Weights of a small transformer language model.
Architecture: learned positions, tied embeddings.
Training: a variant of Adam for these matrices, 259M tokens, 7905 steps.
MLP neurons of a small language model. Each row is named by its layer, matrix (down: output weights) and neuron, and shows model dimensions 16-143. Each number is 200 + 20 x the weight over its row's rms, rounded and kept within 0 to 999.
A block is one neuron, or neurons of one layer that tend to fire together. Before each block is what it responds to, as a language model described it from the Wikipedia text at the highest values.

The head noun closing an introductory or descriptive phrase, just before a name or main clause follows, such as "American metal band", "her husband", "In the film".
L6.down134,176,165,185,206,224,196,188,185,207,181,196,164,175,191,171,198,177,198,188,237,214,194,160,233,233,178,183,230,213,240,203,179,198,171,184,204,237,162,194,197,199,194,200,229,219,224,163,230,233,235,185,197,134,218,190,230,218,157,216,220,196,205,219,221,208,194,202,196,214,215,178,211,202,223,201,195,183,201,199,205,195,208,202,212,199,191,216,185,197,219,198,237,189,208,176,126,198,200,172,193,200,218,199,230,203,222,189,188,198,189,229,191,179,207,195,199,193,194,170,213,194,191,187,210,199,225,208,214

Infinitive "to" right after control verbs and adjectives like forced, unable, expected, managed, tries; also modal-following "also" and similar verb-complement links.
L4.down45,183,178,179,194,197,185,201,197,211,192,181,182,172,202,180,210,190,199,197,205,177,194,217,211,224,148,153,203,189,224,187,218,164,223,188,239,204,212,174,225,214,213,211,203,196,243,164,217,237,222,209,228,226,228,218,202,165,200,172,206,209,204,198,179,192,202,201,221,236,237,185,203,205,241,180,215,197,197,210,195,194,179,217,178,208,182,201,177,186,209,188,201,194,217,189,171,198,185,210,181,209,191,209,191,203,177,195,208,180,213,194,224,181,167,244,199,214,185,247,207,208,179,204,215,216,238,206,197
L4.down116,180,190,190,211,187,177,211,209,176,200,212,207,176,216,213,221,180,190,223,214,203,179,179,190,166,218,183,186,204,221,170,228,226,190,198,184,244,215,190,184,225,174,213,229,187,171,182,197,189,211,178,155,229,170,220,202,186,197,196,190,200,216,211,195,227,238,216,197,220,198,185,186,204,194,195,199,213,203,242,225,203,233,180,153,194,202,198,180,212,179,171,155,213,238,207,177,239,211,178,219,223,214,197,239,209,185,210,171,205,224,158,206,213,191,221,208,198,215,203,207,224,178,237,170,203,182,183,204
L4.down121,204,211,180,224,214,197,223,228,168,195,205,217,190,198,191,173,205,201,206,218,173,231,196,187,168,205,174,185,208,220,199,193,213,180,215,197,186,200,185,233,232,180,151,176,205,223,204,194,214,227,248,189,214,187,228,239,196,176,154,164,202,210,202,177,204,184,189,161,194,169,237,174,207,186,187,199,192,213,209,193,159,171,212,224,197,182,208,205,197,209,201,170,160,228,178,208,183,209,211,217,199,211,211,188,228,231,214,208,218,225,174,209,200,234,209,223,204,203,209,187,225,193,157,179,204,178,159,202
L4.down264,220,228,196,212,189,248,200,177,222,206,160,226,186,180,210,207,232,193,174,187,190,167,224,148,168,179,233,193,244,222,167,187,170,190,239,194,221,195,217,215,175,201,204,227,215,189,198,208,189,207,172,198,239,224,199,178,200,160,222,184,223,185,241,189,210,176,197,204,234,202,165,174,198,176,203,184,215,213,187,192,204,224,202,223,163,190,167,185,202,202,206,155,200,188,196,200,214,199,199,202,229,200,209,176,193,197,219,188,208,204,202,195,220,198,195,153,184,172,195,209,203,234,226,223,187,223,204,215

Function words that come right before a base-form verb, mostly infinitive to after verbs like intended, expected, began, and also modals and not: would, cannot, did not.
L6.down137,204,172,204,226,230,160,192,198,176,186,204,176,188,203,171,209,198,223,212,221,190,187,221,206,173,178,200,229,187,238,224,201,183,205,188,164,162,227,210,213,202,189,215,200,195,208,200,199,186,194,195,172,201,192,228,215,154,215,201,183,194,193,224,246,217,209,200,178,191,178,186,203,198,203,192,208,229,208,210,199,200,190,253,225,199,164,218,195,184,198,274,196,234,212,192,204,212,203,215,152,203,214,201,186,159,210,210,214,209,218,201,221,179,190,222,207,206,217,204,178,226,228,214,211,143,189,169,218

Four-digit year tokens, or their final piece, ending a date in narrative prose, as in "in April 1940", "In 1934", "9 July 2012".
L4.down124,256,218,175,192,186,197,197,201,195,194,195,231,192,168,213,208,173,179,257,196,212,197,201,224,195,238,229,188,202,155,202,218,198,203,182,198,193,210,244,176,157,177,197,195,162,194,211,238,180,189,192,192,208,201,201,173,180,211,208,237,198,170,175,194,184,196,201,186,167,180,213,176,218,191,232,200,192,196,174,221,199,189,209,213,173,173,201,200,194,230,196,213,222,212,189,222,193,199,197,200,213,209,224,212,185,202,219,218,194,192,185,201,189,232,236,221,185,206,173,213,224,208,159,207,202,208,177,210
L4.down192,210,190,239,214,253,228,211,188,186,183,179,170,194,207,190,191,187,173,192,204,151,217,220,179,201,173,179,216,203,171,215,175,218,169,189,198,185,236,205,225,221,195,216,212,178,186,202,194,166,190,214,208,191,207,194,160,212,194,175,202,215,209,189,214,222,186,190,212,210,224,216,182,173,195,208,175,220,177,154,224,186,225,174,222,175,177,208,160,189,228,194,163,207,204,217,208,210,228,205,207,210,214,200,203,214,223,241,206,188,186,181,217,213,177,209,219,182,186,176,209,192,217,180,223,195,218,204,217
L4.down196,201,141,174,252,209,226,202,215,210,237,221,179,212,199,204,206,208,214,183,221,176,194,198,210,194,176,216,229,202,235,184,182,230,176,228,200,200,207,223,184,188,176,224,201,196,210,198,233,186,193,206,204,199,218,160,176,212,170,209,197,172,227,210,196,168,197,210,225,232,204,189,234,190,218,231,194,176,173,199,166,220,193,201,209,172,188,230,189,230,195,200,202,167,193,189,187,184,189,197,196,165,191,196,241,184,216,209,181,225,213,205,184,201,179,207,214,167,186,215,203,226,220,219,182,208,174,225,233
L4.down294,225,192,171,211,209,198,218,177,159,180,221,216,201,187,240,209,230,199,216,206,185,214,171,206,210,184,224,180,178,190,176,206,197,175,212,188,176,203,215,190,218,194,202,213,194,228,176,216,194,245,197,217,224,217,206,177,202,196,160,188,196,163,145,198,203,182,195,171,143,208,235,227,205,223,204,188,200,188,197,212,196,244,197,194,194,199,219,180,210,227,210,199,189,236,206,182,200,217,196,198,199,201,218,210,239,219,233,212,201,216,154,209,207,167,196,205,214,177,205,190,190,208,204,190,178,231,225,196

The last token of an introductory adverbial at sentence start, mostly the year in "In 1998" or "By 2007", also However, Furthermore, In addition.
L5.down41,223,226,165,218,206,206,199,194,202,207,217,230,173,210,161,187,183,223,207,189,184,203,207,146,181,244,182,199,221,211,208,197,226,221,212,155,224,208,151,204,184,193,198,174,201,196,202,203,193,179,211,183,217,165,230,208,205,202,197,196,203,183,167,208,237,190,236,193,229,179,175,213,205,221,210,188,184,188,201,179,209,193,222,206,199,186,210,186,217,198,183,192,202,212,215,248,211,241,226,179,234,224,181,211,192,187,219,222,176,215,180,154,183,200,226,189,174,184,217,184,177,173,190,174,210,187,183,210
L5.down49,213,226,199,192,196,165,188,168,185,195,216,193,219,195,223,214,207,237,149,195,220,210,179,204,199,209,228,205,223,200,195,207,190,223,199,211,159,203,180,210,215,214,150,164,209,206,178,217,184,206,191,181,234,178,199,168,224,197,194,227,240,208,221,182,203,159,207,175,230,183,209,201,200,225,168,203,201,190,200,215,181,157,172,198,233,237,172,204,223,199,238,135,211,219,205,205,212,215,202,199,202,192,170,182,213,218,202,177,203,190,178,198,181,199,207,207,206,234,210,203,178,193,204,224,196,214,192,223
L5.down67,165,179,182,181,187,214,229,207,229,194,202,246,243,188,170,155,201,181,217,191,179,217,213,187,206,218,203,196,188,199,216,176,189,211,181,181,174,227,164,193,214,216,205,203,193,187,231,192,179,163,196,224,195,223,220,175,191,170,205,209,202,204,179,191,198,197,191,230,197,218,181,204,178,198,229,228,170,219,205,190,200,204,207,212,209,201,213,179,205,222,217,234,203,153,200,181,219,242,193,202,170,167,173,203,219,200,202,184,213,171,163,185,206,191,191,175,217,178,199,158,219,204,199,205,187,236,215,195
L5.down117,226,150,219,225,214,156,180,210,222,205,196,189,198,178,193,206,189,205,197,139,211,210,186,239,197,189,234,179,209,202,182,213,172,195,222,167,208,211,206,196,178,190,193,197,178,192,209,188,189,219,206,190,257,188,224,164,175,226,222,217,161,226,195,214,201,233,175,198,201,187,209,209,201,180,203,213,204,186,219,197,205,178,182,201,179,205,168,231,220,191,192,203,225,198,257,223,220,162,185,186,219,205,209,230,195,176,198,213,207,206,209,236,213,206,232,192,195,200,197,176,179,201,194,188,201,208,191,203
L5.down132,169,156,223,189,171,188,183,219,202,226,206,176,215,194,181,188,203,244,164,190,233,190,207,223,165,193,186,171,171,226,161,176,170,223,216,197,209,206,196,211,206,222,244,186,232,203,191,185,197,177,221,185,199,228,176,220,241,174,245,212,188,233,184,191,200,186,187,198,206,236,191,204,196,218,202,193,189,203,198,189,215,193,212,217,218,194,167,217,193,205,207,216,200,214,224,179,192,198,176,187,196,191,203,195,202,218,197,223,219,200,220,187,209,182,195,191,200,176,209,180,213,167,237,188,208,211,208,218
L5.down147,207,202,164,180,184,249,184,224,204,187,166,177,188,174,203,194,221,176,174,203,189,191,199,163,215,216,183,209,193,209,191,184,235,189,222,198,228,191,185,189,194,219,205,156,228,188,186,247,179,235,183,194,175,198,205,212,230,198,192,207,221,205,195,173,216,204,168,222,211,218,176,245,165,185,186,187,178,200,202,204,202,188,180,222,164,235,171,189,198,220,198,214,164,232,226,185,182,212,229,217,187,214,224,214,218,223,221,185,231,205,184,228,220,190,213,197,206,205,203,204,194,191,182,219,212,208,214,196
L5.down148,235,223,246,187,201,208,187,201,218,176,218,243,204,202,179,186,193,143,225,189,178,188,214,183,217,204,194,174,173,216,214,219,181,166,202,199,223,233,213,232,178,186,195,216,196,203,231,179,183,205,210,214,188,183,223,183,174,186,199,237,209,183,190,207,191,203,185,210,176,181,160,180,210,214,211,204,207,168,198,203,227,219,224,197,199,200,214,183,183,206,204,241,217,171,183,143,195,177,195,211,184,214,177,203,217,212,180,201,186,194,228,212,168,218,184,213,180,190,173,182,243,225,182,179,201,187,189,214
L5.down156,188,192,234,262,192,193,173,176,197,175,219,170,196,214,189,206,174,200,217,189,185,204,196,208,205,217,177,182,184,213,193,173,188,223,215,171,224,193,226,192,215,191,240,197,222,232,161,182,212,217,199,197,165,211,195,201,229,197,202,161,209,228,198,255,209,217,195,191,227,200,184,180,204,195,163,231,205,202,197,196,204,214,160,221,208,189,214,188,175,186,191,210,199,195,233,201,191,189,180,171,192,202,183,228,231,235,205,180,238,225,210,197,204,182,235,196,208,212,206,186,192,209,170,230,230,263,164,195
L5.down177,188,169,214,222,262,181,204,191,201,197,222,192,207,220,197,190,201,222,209,196,190,193,183,259,222,179,207,219,196,198,219,200,239,209,178,199,240,222,199,184,228,209,228,224,177,189,218,207,232,208,212,220,196,202,210,196,176,197,201,200,194,234,189,230,210,182,202,174,211,214,193,216,199,197,193,210,205,224,184,207,179,189,176,205,186,166,196,205,197,201,217,190,153,180,204,185,200,203,225,175,194,190,225,226,184,177,188,195,197,173,206,205,190,190,186,216,194,151,207,207,186,201,158,219,214,159,189,215
L5.down197,168,200,199,201,203,204,157,176,207,170,227,191,177,168,175,195,196,192,233,237,252,211,197,221,237,174,202,184,188,198,176,188,208,231,165,216,184,187,200,196,202,172,209,231,196,230,185,218,184,212,231,180,230,206,196,208,207,185,241,191,198,212,197,206,174,223,204,201,208,202,206,184,228,176,225,213,224,239,190,233,186,208,225,208,212,163,234,184,183,208,179,197,218,206,187,173,196,236,224,200,195,187,196,194,195,172,218,193,228,185,165,222,220,202,204,198,199,174,206,168,209,178,214,241,208,206,218,200
L5.down199,184,175,201,201,191,208,201,258,170,213,221,211,223,207,208,166,165,193,164,210,225,223,221,188,171,215,228,182,176,216,184,216,230,208,204,244,209,201,173,216,199,226,204,205,232,203,186,208,214,202,210,212,169,188,196,219,206,214,203,199,230,207,191,169,200,178,201,180,180,224,174,178,180,212,208,216,243,186,180,189,207,216,222,192,203,193,223,184,212,221,220,242,178,187,204,157,191,214,180,177,217,185,221,207,203,208,192,128,225,203,168,191,172,173,178,210,188,177,187,186,203,198,176,185,194,218,220,225
L5.down228,173,195,213,192,197,233,197,178,206,197,221,197,209,171,205,193,208,179,205,176,229,184,204,191,213,167,189,218,205,216,170,180,206,218,192,210,210,207,198,209,228,241,211,194,169,234,160,213,210,194,202,213,156,212,190,205,214,193,202,229,178,223,169,193,171,204,189,187,204,229,222,211,192,176,222,184,151,192,222,203,173,229,204,203,168,197,191,184,176,198,207,233,196,198,219,196,165,209,187,179,195,174,215,196,251,219,204,222,234,205,156,229,218,173,182,203,180,191,207,180,227,229,176,204,196,228,171,223
L5.down238,255,181,195,203,211,193,179,198,185,199,206,194,234,210,190,243,190,184,186,180,166,235,209,215,210,209,220,204,176,215,192,172,171,241,195,185,174,189,222,169,205,180,211,181,159,191,187,206,176,190,210,213,181,204,221,188,199,241,194,213,190,180,206,183,173,201,219,176,187,221,200,194,243,212,224,214,191,171,212,164,182,202,192,172,167,192,195,198,187,200,208,226,250,189,186,222,196,219,185,212,208,186,231,229,223,244,193,219,214,218,180,195,211,200,217,195,169,187,210,204,206,197,165,226,200,225,194,230
L5.down241,224,201,199,167,169,168,172,196,213,233,217,202,192,205,209,199,245,202,191,215,190,187,202,182,189,222,243,191,211,187,205,206,199,176,200,204,183,193,184,199,199,245,199,192,208,207,206,186,210,205,197,203,208,217,194,198,196,204,195,192,195,172,212,204,184,166,188,183,223,228,223,244,160,183,197,156,176,200,166,192,209,162,228,210,214,221,180,226,208,209,184,214,187,196,213,179,222,196,187,188,208,196,199,194,155,240,201,175,226,203,152,207,205,184,198,156,220,177,176,181,199,175,240,184,180,174,206,209
L5.down270,212,212,167,188,196,179,142,171,230,185,216,253,216,187,195,177,200,214,208,170,201,162,218,193,231,219,216,163,210,209,223,205,224,193,212,120,190,185,191,194,186,177,206,212,186,199,231,220,225,211,185,189,191,201,219,224,175,233,193,196,199,156,234,201,218,191,198,198,204,179,205,216,194,186,214,230,208,178,200,202,180,229,218,211,176,241,216,205,197,201,204,199,192,171,182,176,234,202,182,201,208,208,203,208,194,177,189,227,186,205,218,208,190,196,217,217,196,183,218,230,187,198,169,209,175,159,203,236
L5.down287,211,155,180,196,199,173,197,220,221,196,226,181,200,212,208,184,188,204,198,218,202,164,199,249,194,191,185,207,187,208,195,222,174,210,218,188,235,215,215,185,226,241,190,191,216,202,180,204,228,208,164,180,223,233,221,177,224,166,215,190,215,188,189,252,192,212,196,194,214,256,210,193,217,219,200,209,197,196,149,202,212,185,185,217,223,181,136,205,196,215,197,192,172,210,220,224,164,212,157,188,177,193,188,203,214,209,169,237,194,194,201,196,209,168,178,181,206,207,207,215,179,168,211,218,195,204,196,204